{"n_layer": 14, "d_model": 320, "n_head": 10, "n_kv_head": 10, "head_dim": 32, "d_mlp": 1280, "vocab_size": 8192, "activation": "gelu", "norm": "rmsnorm", "norm_place": "pre", "norm_eps": 1e-05, "positions": "alibi", "qk_norm": false, "attn_scale": 0.177, "bias": "all", "tie_embeddings": true, "parallel_block": false, "init": "normal", "init_std_qkv": 0.0395, "init_std_o": 0.0, "init_std_up": 0.0395, "init_std_down": 0.0, "optimizer": "adam_variant", "lr": 0.00142, "beta1": 0.9, "weight_decay": 0.16, "lr_head": 0.00549, "grad_clip": 2.0, "warmup_steps": 266, "schedule": "wsd", "decay_fraction": 0.869, "decay_shape": "linear", "final_lr_fraction": 0.0, "batch_tokens": 65536, "seq_len": 2048, "doc_mask": true, "train_tokens": 528900000, "steps": 8071, "dataset": "wikipedia_en"}
MLP neurons of a small language model. Each row is named by its layer, matrix (down: output weights) and neuron, and shows model dimensions 192-255. Each number is 128 + 24 x the weight over its row's rms, rounded and kept within 0 to 255.
A block is one neuron, or neurons of one layer that tend to fire together. After each block is what it responds to, as a language model described it from the Wikipedia text at the highest values.

L5.down543 [117 142 137 121 158 170 107 174 160 148 139 117 124 141 149 168  87 114 135 106 137 129 167 130 137 130 138 103 170 113 146 108 167 114 132 136 131 143 134 140 121  90  90 128 140 101 161 132 131  83 123 147 160 108 139 120 148 122 148 111 137 107 130  95]
Responds to: Unit after a number. Tokens right after a number or count: unit abbreviations (ft, cm, mm, °), hyphens and dashes in compounds like 21-year-old or 9-1-1, and "to" or "in" between numbers.

L4.down254 [ 97 108 152 120 170 153 122  94 128 135  85  98 144 122 125 135 162 135 152  97 103 139  99  98 143 132 142  51 149 112  83 114 113 141 117 101  85 137 153 153 143  71 135  96 131 167 121 116 159 126 114 112 144  90 103 111  90 157 168  85 114 106 123 100]
L4.down415 [145 148 119  83 147 116 140 137 153 112 162 139 161 142 163  94 148 133 196  94 118 108 152 122 140  95 111 125 138 133 126  97 142 113 103 106 169 141 118  85 122 140 111 144 131 175 104 114 100 141  80 121 116 141 160 154 131  92  94 178 143 166 120 105]
L4.down470 [ 79 138 106 131 116 149 140 101 122 116 127 172 109 120 152 158 132 155 141 118 137 139 166 156 137 143 134 136 131 135 160 133 151 127 158  97 117 110 114  68 132 119 114 120 110 166  91 119 156 121 128  63 152 143  95 139 129 119 107  87 160 140 129 155]
L4.down557 [123 132 107 132 144 126 139 127 111 151 123 168 117 137 182 130 107 103 123 100 158 105 155 160  94 164 151 111 116 113  97  66 126 140  93 162  75 140  94 108 113 111 151 165 146 104 158 115  85 135 139 120 139 104 146 122 101 114 143 133 121 128 142  97]
L4.down612 [105 149 106 150 181 130 158 129 125  89 107 164 126 106 112 135 140 143 151 103 156 125 119 119 150  96  91 141 104 123 180 136 174 153 112 105 100 138 113 128 131 123 150 125 128 175 160  74 159 123 122 136 133 161 141 116 120 141 133 155  80 130 139 126]
L4.down928 [ 94  93 102 126 135  42 154 116 144 121 112 132 129 142 169 146 115  96 101  83 135 109 128 122 161 106 140 117 136 104 142 148 124 140 104 157 111 172 122 127  77 129 118 126 158 119 131 124 150 149 102 101 145 139 135  92 124  86 127 125 114  81 137 112]
L4.down1080 [115 112 112 141 164 135 132 136  90 128 118 131 150 190 189 138 148 119 101  94  98 115 121 110 176 130 133 126 120 104 107 152 161 156 144 129 121 137 136 112 102 105 116 141 103 115 114 124 142 146 153 111 113  82 110 152 164 137 102 139  83  88 103 132]
L4.down1102 [139 104 148  94 126 140 119 128 122 107 148 132 140 123 134 128 107 135 130 142  79 100 150 118 179 147 150 105  93 121 157  74  72 107 103  92 157 164  80 114 110 168 138 136 152 119 141 101 139  73 119 108 140 123 134 104  83 140 106 136 206 129 136  85]
Responds to: Article after role phrases. Mainly the article "a" after "worked as", "trained as", "employed as", introducing a job or role (a policeman, a baker); weaker on stray mid-word pieces and conjunctions.

L4.down82 [137 115 162 147 137 111 131 127 133  81 119 117 152 145  93 122 102 119 110 124 133 136 167 122  99 134 142 109 122 140 119 116 130 117 130 116 131 175 112 110 162 146 150 123 103 142 127 105 164 152 107 120 136  98 120 150 145 118 112 131 121 108 140 150]
L4.down112 [145 105 126 125 129 108 120 132 135  93 123 168 174 126 108 130  89 116 140 136 146 170 154 154 159 147 139 144 119 151 142 120 125 130  98 130 127 133 138 100  76 171 155 134 136 125 105 105 123 163 123 145 160 134 170 122 120 119 156 166  88 102 150  90]
L4.down206 [105 124 121 150 133 117 119 114 129  93 124 149 136 170  97 142 121 131 117 124 148 153 103 128 121 159 180  76 122 164 129 150 169 118 140 158 119 123 124  87 154 136 101 171  95 147 132 126 145  62 144 107  96  81 105 157 187 114 136 117 154 172 124 114]
L4.down356 [142 121 133  87 130 100 160 155 151 117 135 196 126  96 167 172 114 134 127  87 136 128 106 119 136 126 116 128 161 107 141 106 154 129  90 144 147 131 145 102 175 143 114 135 139 151  94 108 105 145  78 154 163 138 138 139 191 108 169 116 161 100 145 110]
L4.down507 [123 122 137 137 155 141 148 129 115 135 132 157 117 137 128 123 174 159 111 161 183 119 105 159 150 150 133 124 132 119  99 145 162 142 157 168 112 150 144 132 183 101 151 129 159 148 161 137 135 136 165 191 126 129  91 146 142 120 122  63 141 129 136 170]
L4.down985 [110 100 107 137 152 114 115 118 112 126  77 115 194 132 122 152 107 132 156 152 103 139 120 122 125 163 139 126 190 124 115  99 144 152  82 144 125 129 129 124 172 157  58 113 117 145 167 126 138 122 130 155 133 128 142 120 130 100 162 186  93 154 128 127]
L4.down1028 [ 95 124 154  93 130 167 104  95 150 107 120  95 134 117 139 133 142 119 137 130 150 138 105 195 142 136 133 106 103 119  92 136 167 142 129 117 157 106 123 164 159 107 165 133 124 107 100 137 118 130 108 150 114 122 142 100 112 143  77 133 142 128 109 118]
L4.down1190 [124 119 142 152 108 147 117 102 124 109 102  98 160 138 105 126 106 141 132 130 129 155 122 169 126 142 107  86  35 126  83 131 132 146 108 183 116 139 144 119 171 122 118 103 154 127 132 140 110 105 133 117 102 140  82 136 135 143 103 150 147 145 154 178]
Responds to: Range and partitive connectors. Connecting words that link a quantity or start point to what follows: to in year ranges (from 1951 to 1969), partitive of (one of, many of), plus and/or and those.

L4.down19 [115 110 104 125 140  99 147 124 125 124 127 167 154  79 120 127 103 103  96 151 115  96 122 107  88 154 103 107 156  96 130 153 134 117 143 118 149 149 116 116 138 120 115  89 125 123 113 125 138 157 164 133 129 117  93 126 162 122 153  86 139 121 119 153]
L4.down281 [104 112 137 132 144 144 139 118 140 147 119 134 149 111 107 111 157 132 122 141 149 123 100 122 167 126 125 141 138 149 125 120 143 181 186 146 147 144 144  78 103 118 153 135 128  74 105 174 147 153 112 135 113  94 143 112 107 146 134 145 126  87 148 124]
L4.down450 [168 135 152 100 102 110 109 133 124 134  69 126 114 129 145 170 159 156 122  74 169 132 110 110 187 124 117  67 108 161 139 104 159 102 121 171 140 161 131 161 141 153 151 145 136 144 100 104 116 110 107 123 177  90 119 122 107 122  98 102 120 108 131 140]
L4.down618 [ 90 155 160 103 129 114 124 188 118 104 128 143 141  97 106  91 147 142 124  87 134 115 156 121 190 162 143 179  91 109 147 125 109 133 159 153  94 123 115 153  95 109 132 145 148 140 103 119 129 134 172  96 115 154 123 164 129 134 117 114 128 123 132  77]
L4.down946 [153 100 132 146 144 130 168 179 127 163 122 113 167 122 118 113 124 116 118 107 155 106  99  78 101 112 126 114 102  95 142 121 110 131 149 131 170 115 129 108  92 125 119 142 133 138 158 140 106 167 136 150 110 131 121 169 155 133 177  96  99 130 146 100]
L4.down1091 [156 101 158 104 162 118 138 111 115  85 132 171 109 100 137  98 162 140  95 136 121 104 130  93 128 125 128 176 104 134 133 173 128 156 123 112 135 106 150 141  89  59 135 149 123 155 115 129 145 144 141 132 149  94 109 148 176 129 144 144 108 105 150 103]
L4.down1099 [163 144 101 142 145 149 125 119  81  79 123 136 131 125 109 163 128 164 101 172 150 131 108 114 168 131  82 117  44 124  75 115 112 187 112 125 158 113 116 123 158 103 178 124 113 138 128 135 110 133 171 116 123 154 119 100  98  94 141 103  85 121 172 133]
L4.down1111 [114 113 155 133 168 165 152 155  97 115 163 140 138 143 112 155 155 151 131 123 154  94 116 129 104 106 110 148 121 152 142 138 102 120 151 191 160 107 147 164  91  89 140 176 113 128 139 151 150 137 130 147 107 120 130 104 118 129 116 116 149  97 157 123]
Responds to: Units after numbers. Unit abbreviations, dashes and slashes right after a number, as in 1.76 m, 66 mins, 8/10 and 487–503, plus some word-initial fragments like car, min, gar.

L5.down1134 [152  81 144 148 187 110 134 140 156 126 120 168 123 131 130 146 135 149 128  81 182 106  82 133 146 114 110 108 133 104 134  99 110 141 109 140 117 142 135 124 139 107 129 113 113 107 159 101  96 118 140  95 133 129  95 185  97 114 135 117 115 152 103 135]
Responds to: Mid-word pieces and hyphens. Inner fragments of words split across tokens, such as ti in substitute or ultimately and ce in transcendentalism, plus compound hyphens (single-player, second-tier) and of after one.

L8.down158 [ 91 143 136 105 104  97  96  91 111 130 151 113 137 131 123 111 134 125 107 113 100 132 110 134 109  78 153 147 119 140 136 136 123 100 134 132 135 167 125 119 105 158 132 139 120 129 152  98 134  99 113 107 151 157  95 120 100 116 118 136 139 120 140 120]
L8.down303 [130 134 131 190 146 166  84 125  85 119 127  86 102 110 132 162 145 102 153 167 125 129 165 111 128  78 173 154 126  81 132 132 125 104 157 108 119 135 137 123 133 129 154 119 148 151  89 146 132 132 124 124 127 124 143 126 155 128 128 149 124 145  85 119]
L8.down481 [119 162 143 136 181 100 163 171 131 141 119 129 101 117 153 105 101 113 141 105 132 110 126 134 140  85 131 120 107 127 119 161 137 113 110 135 167  58 149 160 125 106 136 167 133 103 152 125 134 186 108 120 126 108 123 151 103  97  84 131 101 100 109 145]
L8.down606 [173  96 131 143  91  83 150 103 151 142 150 183 149 136 127 141 123 152 180 127 125 113 149 133 130 163 114 159 154 129  93 106 111 133 117 138  89 159  91 148 175 137 131 117 111  82 129 119  99 100 117 128  99 116 101  90 134 159 132 129 137  69 127 147]
L8.down1109 [149 155  67 100  87 136 160 145 108 108 152  94  96 163 106 139 150 129  78 104 136  73 115 128 138  99 134 125 114 147 130 121 108 140 132 113 138 121 183 130  59 120 177 126 136 112 118 143  98 175 171 147 132 102  87 117 126 113 115  79 107 148 155 118]
L8.down1116 [145 140 139 101 106 118 106 154  93 138  98 121 105 121  98 107 132 129 107 144 119 105 120 135 170 131 107 160 111 161 163 145 115 114 126 129 185 116 106 157 107 129  84  97 137 128 140 127 101 147 149 148 110 105 115 138 113 135 123 157 133 137 121 139]
L8.down1202 [222 130 121 106  91 124  85 153 138 136 111 112 125 140 119 100 121 124 135 155 132 114  78 115 136 168 103 119 107 153 121 139 129 135 129 122 137  93 176 165 103 130 157 147 135  86 141 110 104 117 142 129 142 102 141  91 110 105 134  91 128 116  98 112]
L8.down1227 [182 124 135 134 130 131 133 162 156 137  94 128 149 127 116 116 108 140 103 124 119 152 124 112 132  95 113 114 117 147 126 130 108 120 126 135  74 164 154 145 146  74 131 109 147 157  97 128 120 172 135 131 110  75 121 130 125 166 144 109 123 118 151  82]
Responds to: Prefix hyphens, partitive "of". Hyphen right after a prefix such as re-, pre-, co- (re-release, pre-preg), "of" after one/most/some, and mid-word fragments (sc-attered, St-udies).

L5.down369 [114 108 110 158 135 137 173 101 135 146 132 148 107 153 147 121 111 113 103 150 111 129 182 114 113 134  86  97 114 143  87  94 183 119 135 133 143 123  95 110 174 121 132 138 119 127 154 134 134  96 149 145 143 110 125 162 113 136 100  99 146  90 118 116]
Responds to: Table header separators. Pipe separators between column names in wiki-table header rows (Year | Title, Club | Home city), plus words inside proper names like United, New, National.

L5.down1040 [151 126  68 123 124 141 111 170 157 128 132 161 146 144 141 149 135  93 134 153  91 135 140 133 106 110 120 120 178 140  62 124 129 164  93 115 102 125 146 146 136 133 110 138  82 131 157 109 190 126 161 111 142 151 148 123 156 110 113 124  83 109 167 125]
Responds to: Predictable continuation tokens. Tokens largely fixed by what precedes: "of" after quantifiers (one of, many of, several of), and word-pieces inside names or words (Ekaterinburg, Anhalt, an-alliance).

L8.down17 [170 175 113 130 139 125 133 163 160 109 120 106 148 162 166 120 105 144 158 127 130 121 178 139 180  70 123 112 122 133 139  99 155 158 126 102 126  82 132 100 166 137 167 105 130 126 128  93 156 130 149 111 132 112 130 142 137 117 120  84 165 178 156  95]
L8.down177 [107 131 138 154 112 122 105 170 105 131  80 197  99 128 167 103 154 131 110 146 155 130 142 144  79 146 169 129 135  93 119 108 149 132 139 131 124  91 115 127 161 133 129 116 129 121 127 146 143 104  64 124 107 133 136 140 111 140 188 124 121  85 106 130]
L8.down206 [136 110 116 128  90  77  89 108 122 126 132 138 149 136 157 127 148 141 157 163 114 168 127  97 116 133 157 154 111 133 106 183 137  81 171 115  97 151 112 136 101 103  84 150 150 147 129 132 149 147 136 103 146 143  95  93 115 116 130 116 131 143 148 164]
L8.down243 [154 100 138 110 134 180 142 161 121 142 196  80  86 156 138 114 127 121 111 118 154 113 127 115 155 150 107 109 130 141 152 108 121 111 126 125 138 128 142 124 155 130 105 153 124 134 116 142 108 176 167 148 168 136 117 141 178 122 157 117 108  76 155 129]
L8.down825 [150 102 118 147 150 138 120 147 109 134 163  94 111 157 120 109  99 127 104 115 119 127 150 106 131 106  97 140 119 157 107 101 159 118 126 108 133 121 148 148 102 133 183 121  99 138 107 105  87 143  98 108  78 136 145 105 163 144  94 127 119 111 162 106]
L8.down861 [125  88 151 147 106 177  93 117 105 115 151 122 150 134 159 147 121 134 121 124 157 145 123  84 143 132 145 120 150 143 151  90 139 106 127  91 125 131 148 105 126 188 160 139 150 141  97 108 154  76 106 161 129 108 135 128 136 117 121 111  73 104 138 155]
L8.down1102 [166 122 142 136 146 111 107 118 146 109 135 103 126 146 161 126 133 172 101 117 123 132 128 169 136 123 169 103 129 130 170  98 110 152 132 132 137 156 154 101 142 148 137 144 140 152  93  75 103 111 129 120 106 153  80 114 185 100 175 113 137 122 110 107]
L8.down1196 [139 143 104 125 124 117 140 137 144 151 122 152 113  98 110 138 143 127 102 160 153 169 143 119  83 159 155 134 136 119 107 161 123 178 115 116 124 156 133  89 128 117 102 150 152 126 107 117 166 126 123 164 112 120 145 134 143  86  77 110 153 157 104 151]
Responds to: Hyphen in compounds/ranges. Hyphens and en dashes joining a number or modifier to what follows, as in 3-year contract, 2–0 scores, first-person; also weakly on split word-start pieces.

L8.down116 [126 141 140 137 129 113 145 138 128 104 101 158 139 148 121 125 138 151  91 130 139  81 139  81 118 134 109 116 102 130 155 125 166 160 121 104 105 112 151 151  76 138 112 129 164 150  93 111 125 102 129 119 121 122 183 183 132 123  93 127 113 122 143 136]
L8.down160 [156 190 149 120 100  76 145 167 154 124 139 146 112  93 130 116 131 140 123 103 121 127  68 116 130 138 132 124 190 134 147 142 158  93 117 159 125 141 154 114 152 165 128 138 129 152 117 136 139 119 146 134 105 100 135 133 116 110 159 159  75 139 184 140]
L8.down999 [140 122 105  82 115  89 110 119 159 102 119 112 123 103 127  77  85 121 104  94  82 149 159 119 134  92 153 148 132 166 127 108 150 126 136 118 171 138 112 113  53 142 139 159 102 114 124 133 115 150 168 135 124 124 137 125  96 166 119 104 140 111 151 115]
L8.down1011 [112 120 128 107 101 158 136 122 103  88 147  93 110 131 139 103 110 132 159  99  80 107 193 106 127 153 107 140  84 168 114  96 140 115 149 132 118 138  85 142 111 131 141 142 121 124  96 126 114 108 113  93 126 157 125 115 134 123  88 169 106  87 132 131]
L8.down1103 [100 136 115 169 108 127 121 137 155 118 157 104 169 151 143 100 144 130 143 131 123 122 108 119 174 149 129 111 125 126 140 148 129 104 105 117 123 156 106 102  96 121 104 138 108 133  96 133 166  96 118 126 125  75 150  84 122 120  87 128 110 105 154 164]
L8.down1171 [157 100 127 117 146 120 159 109  99 140 153 102 156 117 169 139 131 125 127 108 124 157  94 125 101  82 142 143 129 122 125 127 154 163 116 118 147 128 156 101  74 112 135 134  97 105 111 106 112 133 121 109 116 149 113 132 160 125 110 140 113 168 118 143]
L8.down1217 [ 92  82 104 125  92 101 100 164 152 110 130 113 134 175 105 134 144 157 112 117 145  87  88 123 124 135 124 133 123  96 135 112 167 162 159 113 167 140 111 145  94 148 123 146 131 142 126 146 126 113 156 103 150 147 105 158 101 111 136 121 155 112 147  79]
L8.down1236 [ 92 146 126 117 110 122  91 150 141 142 124 103 139  99 116 103 107 163 162 110 161  81 111  97 139 143 158 100 147 139  98 127 118 135 119 160 132 118  70 119 125 113 138 107 137 167 128 171 148 106 125 107  85  93 121 126 135 174 112  89 124 135 166 135]
Responds to: Token after a number. The token right after a number, such as a hyphen, dash, slash, unit, percent or to, as in 10 percent, one-year, 7.5/10.

L4.down0 [ 96 114 133 103 113 145  99 156 150 163 114 116 124 127 159 181 154 124  97 122 123 143 137 124 132 100 133 113 141 127 115 105 110 115 171 126 148 127 130 128 133  95 135 158 122 122 153 104 112 138 137 105 105  85  98 120 162 100 145  97 113 146 138 175]
L4.down63 [128 124 117 165 129 166 104 136  76 134 117 118 176 144 140 140 142 101 134 122 140 120 115  83 100 132 115 100 154 109  84 174 124 179 106 120 135 133 115 160 129 117 148 145 119 145 158 135 143 154 130 130 124 114 139 139 134 119 128 128 100 160 120 157]
L4.down331 [157 156 125 163 119 148 118 103 120  80 120 142 125 149 128 156 139 114  90 134 149 142 110 158 130 108 122 128  96 132  80 134 132 134 135 130 120 123 138 136 101 192 142 113 115 135 164 131 145 120 150 127 145 137  92 102 116 114 148 160 128 142 135  96]
L4.down491 [140 158 130 124  90  96 128 123 130 153 112 127 112 107 113  75 110 136 133 138 149 114 131 146 106  99 134 128 132 124 142 101 154 109 122 154 149 152 152 125 156 132  98 116 163 118  68 119  85 140  90 148 116 120 149 110 165 117  67 150 127 147  96  92]
L4.down643 [142  77 111 172 117 187 116 141 156 136 122 178 112 118 134 162 153 118 132 129 112  81 114 114 156 104 170  65 124 130 114 142 110  66 126 138 147  82 134 132 123 122 152 204  90 144 152 124 131 173 145 167 114 105 158 172 169 170 118 119 135 122 101  86]
L4.down712 [111  94 126 134 172 100 135 133 158 168 127 105 141 103 144 141  98 135 141 152 125 142 120 118 157 146 140 162  67 137 109 136 121 147 142 104 158 146 129  64  93 102 133 152 159 132 122  86 112 115 140 138 106 119 116  77 121 169 117 141  50  96 149  99]
L4.down908 [103  60 153 142 115 114 170 121 137 105 187 130 137 126 101  93 149 137 133 116 105 149 125 155 117 116 130 151 154  94 115 163 162 119 131 133 181 138  95 121 118  99 128 111 127 126 174 128 114 127 137 141  99  60 126 112  85  80  89 150 169 103 141 153]
L4.down1008 [104 130 149 161 109 129  99 112 164  98  92 107  96 108  99 121 128 133 146 147 142 140 164 129 103 103 138 128 120 128 184 150 134  94 149 146 136 104 102 116  79 152 130 157 103 109 129  85 110 121 167  91 123  77 114 160 125 139 139 143 112 132 114 151]
Responds to: As well as. Mainly "well" in the phrase "as well as"; also words that need a following preposition, such as up (to), working, driven (by), available (as).

L5.down570 [117 128 115 136 144  80 159 156 110 138 125 130 121 134 130 140  71 108 144 112 138 138 143 133 134 166 155 130 142 156 116 133 131 121 105 118 110 126 158  88 137 168 111 115 104 105 129 184 151  80 130 130 142 132 140  95 116 179 195 133 124 108 143 150]
Responds to: Range and score connectors. Connectors between two numbers or paired items, such as en dashes in scores (1–2), "to" in ranges (eight to ten), and "and", "of".

L4.down184 [126 132 106 109 138 134 112 156  88 129 128 138 138 150 110 137 154 137 125 121 147 139  83  47 162 149 108 154 134 125 143 114 135 133 142 116 121 124 148 182 147 100 123 126 102 104 130 110  97 114 120  97 114 155 108 140 118 161  99 132 134 113 121 141]
L4.down449 [149 151 152 105 168 150 133 128 132 139  85  97 160 113 143 128 136 147 107 127 146 125 101 126  65 108 104 152 195 143 154 135 161 117 122 147 102 143  99 116  87 113  97 138 139 133 122 163 127 143 130 124 125 167 140 128 119 137 139 134 147 114 156 101]
L4.down467 [138 161 119 146 100 123 108 114 125  95 151 114 133 155 107  99 113 164 168 103 173 132  91 122 128 144  90  91 139 124 137 113 152 105 109 131 147 117 126 122 158 118 117 106 118 144 149 107 135 103 153 140 120 181 129 115  90 159 161 141 124 134 140 130]
L4.down505 [129 102 126  81 112 146 126 121 113 103 101 131  99  96 137 148 125  95 156  89 133 127 114  86 151 128 125 140 115 111 142 155 140  78 100 103 130 127 120 130 109 146 147 172 162 119  96 141 131 147 108 111 100  99 170 119 129  99 170 122 106 140 125  74]
L4.down918 [127 127 142 134  89 113 150 137 121  83 109 118 136 134 123  90 106  81 100  91  96 104 142 126 104  83 119 115  78 144 150 125 151 102 135 141 166 154 116 148 105 106 156 149 140 143 126 135 123 100 158 124 153 128 130 140  97 151  95 161 107 101 152  86]
L4.down1097 [145 115 114 130 123 159 103 115 150 144 119  76 114 137 133 131 119 157  93 110 175 134 111 122 122 145 143 145 144 168 140 103 126 144  71 110 120 137  67 136 121 139 139 153 115 129 167 142 102 137 107  95  81 147 118 126 127 121 145 164 122 139 105 101]
L4.down1206 [115 137  72 122 150 124 189 134 138 142 171 122 153 126 123 157  82 138 101  71 132  91 105 130 112  92 136  73 132 119 135  70 117 166 140  96 162 133 141 112 101 161 105 140 122 162 108 139  95 138 176 175 110 115 153 126 113 124 124 124 153 129 109 140]
L4.down1220 [156 124 114 129 165 113 116 130 150 128 120 137 107 182 151 108 107 116 186 141 143 156 113 138 115 127 132 125  89 160 103 120 140 124  99 124 124  81 158 138 113 104 128 125 161 105 130 160 125 142 152 108 113 154 123 124 161 112 133 142  95 152 127 164]
Responds to: Separators after numbers. Pipes, hyphens, dashes and slashes right after a number or short word, mostly in football appearance/goal tables and match scores (0 | 2, 1-0), also compounds like one-year, all-time, two-person.

L8.down46 [148 124 167 126 142 121 120 132 118  78 119 173  99 100 138  95 135 122 165 122 143 126 156 167 127 118 134 127 178 141 146 118 154 125 102 144 154 101  90 120 126 133 114 151 147 141 148 109 126 126 162 140 145 101 164 103 116 129 175 155 101 183 176 145]
L8.down184 [146 145 144 100 169 141  98 180 169 124 107  94 128 150 143 114 155 139  77 110 108 116 118  88 105 149  73 115 151 120 131 114 146 104 124 121 155 182 118 117  71 118 118 162 116 114 130  93 145 141 134 148 141 102 106 103 121 147 115 137  87 154 140  97]
L8.down241 [ 96 149 129 109 124 152 132 106 134 121 142 150 144 144 140 116 141 139 122 122 128 125 115 150 151 130 132  83 143  78 107 108 138 114 141 100 118 136 131 125 154 132 145 147 141  96 114  87 172 120 148 124 135  93 141 164 174 117 106 115  92 120 114 128]
L8.down312 [157 110 133 168 104 177 142 143  97 114 108 122  96 132  96 108 119 136 111  88  96  93 109 125  92 122 159 123 130 166 148  92 125 140 128 102 118 152 105 138 116 179 140 149 140 145 148 162 135 105 122 158 124 151 136 121 161 133  98 116 139 187 135 112]
L8.down978 [146 135 123 108  91 137 172 143 121 144  97 117 139 144 107 155 117 130 149  90 165 116 103 122 119 113 139 132 140 166 166 166 111 116 138 155 112 105 150 135 101 168 119 104 103 165 115 120 158 142 141  95 120  89 171 124 104 122  93 124 137  69  99  91]
L8.down1165 [126 134  85 133 158 123 150 142 143 141 146  68 128  85 144 126 101  70 144 147  75 136 157 146 100 167 160 146 129 125 130 159 128 157 156 156 116  90 156  83 138 161 179 143  94 181 117 100 146 145 163 150 140 112 108 139 141  97 116 117 143 153 119 117]
L8.down1187 [119 109  94 120 133 114 146 108  99 128 100 109 167  98 135 124 113 146 136 123 132 120 122 106  76 137 124 132 124 137 136 119 109 129 133  86 157 103  95 135 120 109 126 125  83 164 105 136 138 113 140  92 107 124 155 115 106 126 168 104 111 157 185  92]
L8.down1254 [130 105 106 146 114 117 119 155  91 171 140 119 122 122  81 122 124 154 109 172 135 145 154 152 100  95 123  90 145 141 130 114 152 115 188 124 166 151 171 144 125 156 112  98 156 146 135  82  90 147 123 103 136 137 124 143 152 116 158 174 100 172 166 107]
Responds to: Mid-word pieces and articles. Middle fragments of split proper names or rare words (Et-ru-ria, Lac-ka-wanna, te-ena-ge), plus articles "a"/"the" after "as", "is", "at".

L8.down102 [102 152 100 130 136 155 137 131 186 134 168 145 136 121 131  87 113  71 149 100 107 146 107 102  81 174 138 131  88  92  98 138 124 112  57 126 100 123 114 131 171 135  97  94 143 128 138 165 121  95 150 106 159 130  97 168 130 115 123  56 140 117 146 144]
L8.down224 [115 135 187 125 105 123 113 125 151  91 144  97 130 126 115 119 159 102 121 156 109 145 157 124 148 167 133 126  89 156 187 104 146 140 122 115  93  92 116 162 120  97 100 108  91 146 105  64 124 125 133 146  98 118 113 114 130 122 127 101 121 111 108 133]
L8.down626 [104 164 178 135  86 153 126 126 124 152  81  86 186 124 124 135 173 109 102 107 135 112 125 117 125 106 172 122 139 123 146 143 103  81  88  76 127 143 149 105 141 119 132 185 145 156 114 106 141 150 105 126 153 105 122 113 114 122 125 110 120 107 156 150]
L8.down794 [ 99 144 164 141 136  96 128 146 104 130 137 138 113 115 128 156 148 124 113 111 138  91 108 144 122 155 142 144 100 101 162  92 129 119 139 106 134 145 167 117 149 140 132 141 179 169 116 121 121 152 115 108 104 188 153 101 122 174 155 135 127 141 152  61]
L8.down852 [139 147 149 145 142 126 174 105 141 117 149 108 132 110 145 110 134 138 149 147 124 110 117  99 146 111 143 112  94 116 149 133 123 179 147 132 114  99 113 131 137 139  91 145 133 137 120 125 102 157 115 158 122  73 121 148 141  77 105 146 158  65 153 155]
L8.down1175 [129 133 117 129 140 143 179 115 127  95 143 137 111 126 112  80 121 129 105 171 129 181 160 170 101  82 147 146 139 101  77 124 115 124 126 124  93  93  93 121 143 127 151 124 133 111 159 154 116 130 131 144 132 142 114 116 141 138 151 131 154 125 145  80]
L8.down1219 [ 96 141 133  82 178 107 142 176 115 150 182 126 136  96 158 109  96 145  81 115 111 105 132 122 148 117 140 131  87 116 149 143 117 114 124 115 144 123 149  78  87  93 108 163 155  90 133 111 160 114 141 158 125 110 122 108 105 136 132  89 120 143 134 138]
L8.down1253 [173 111 145 151 172  95 150 134  78 152 102 106 130 106 122 157 151 115 146 127  84 151 156 134 149 160 120  87  78 167 159 132 181 116 160 121 113 102 156  96 112 134 113 119 115 131  83 126 123  99  95 134  89  93 104 143 148 121 135 112 128 120 111  96]
Responds to: Word-initial pieces, mostly "long". Mainly "long" opening a compound or superlative, as in long-term, long-serving, longest; also word-starting fragments like rel, inst, un, and table pipes.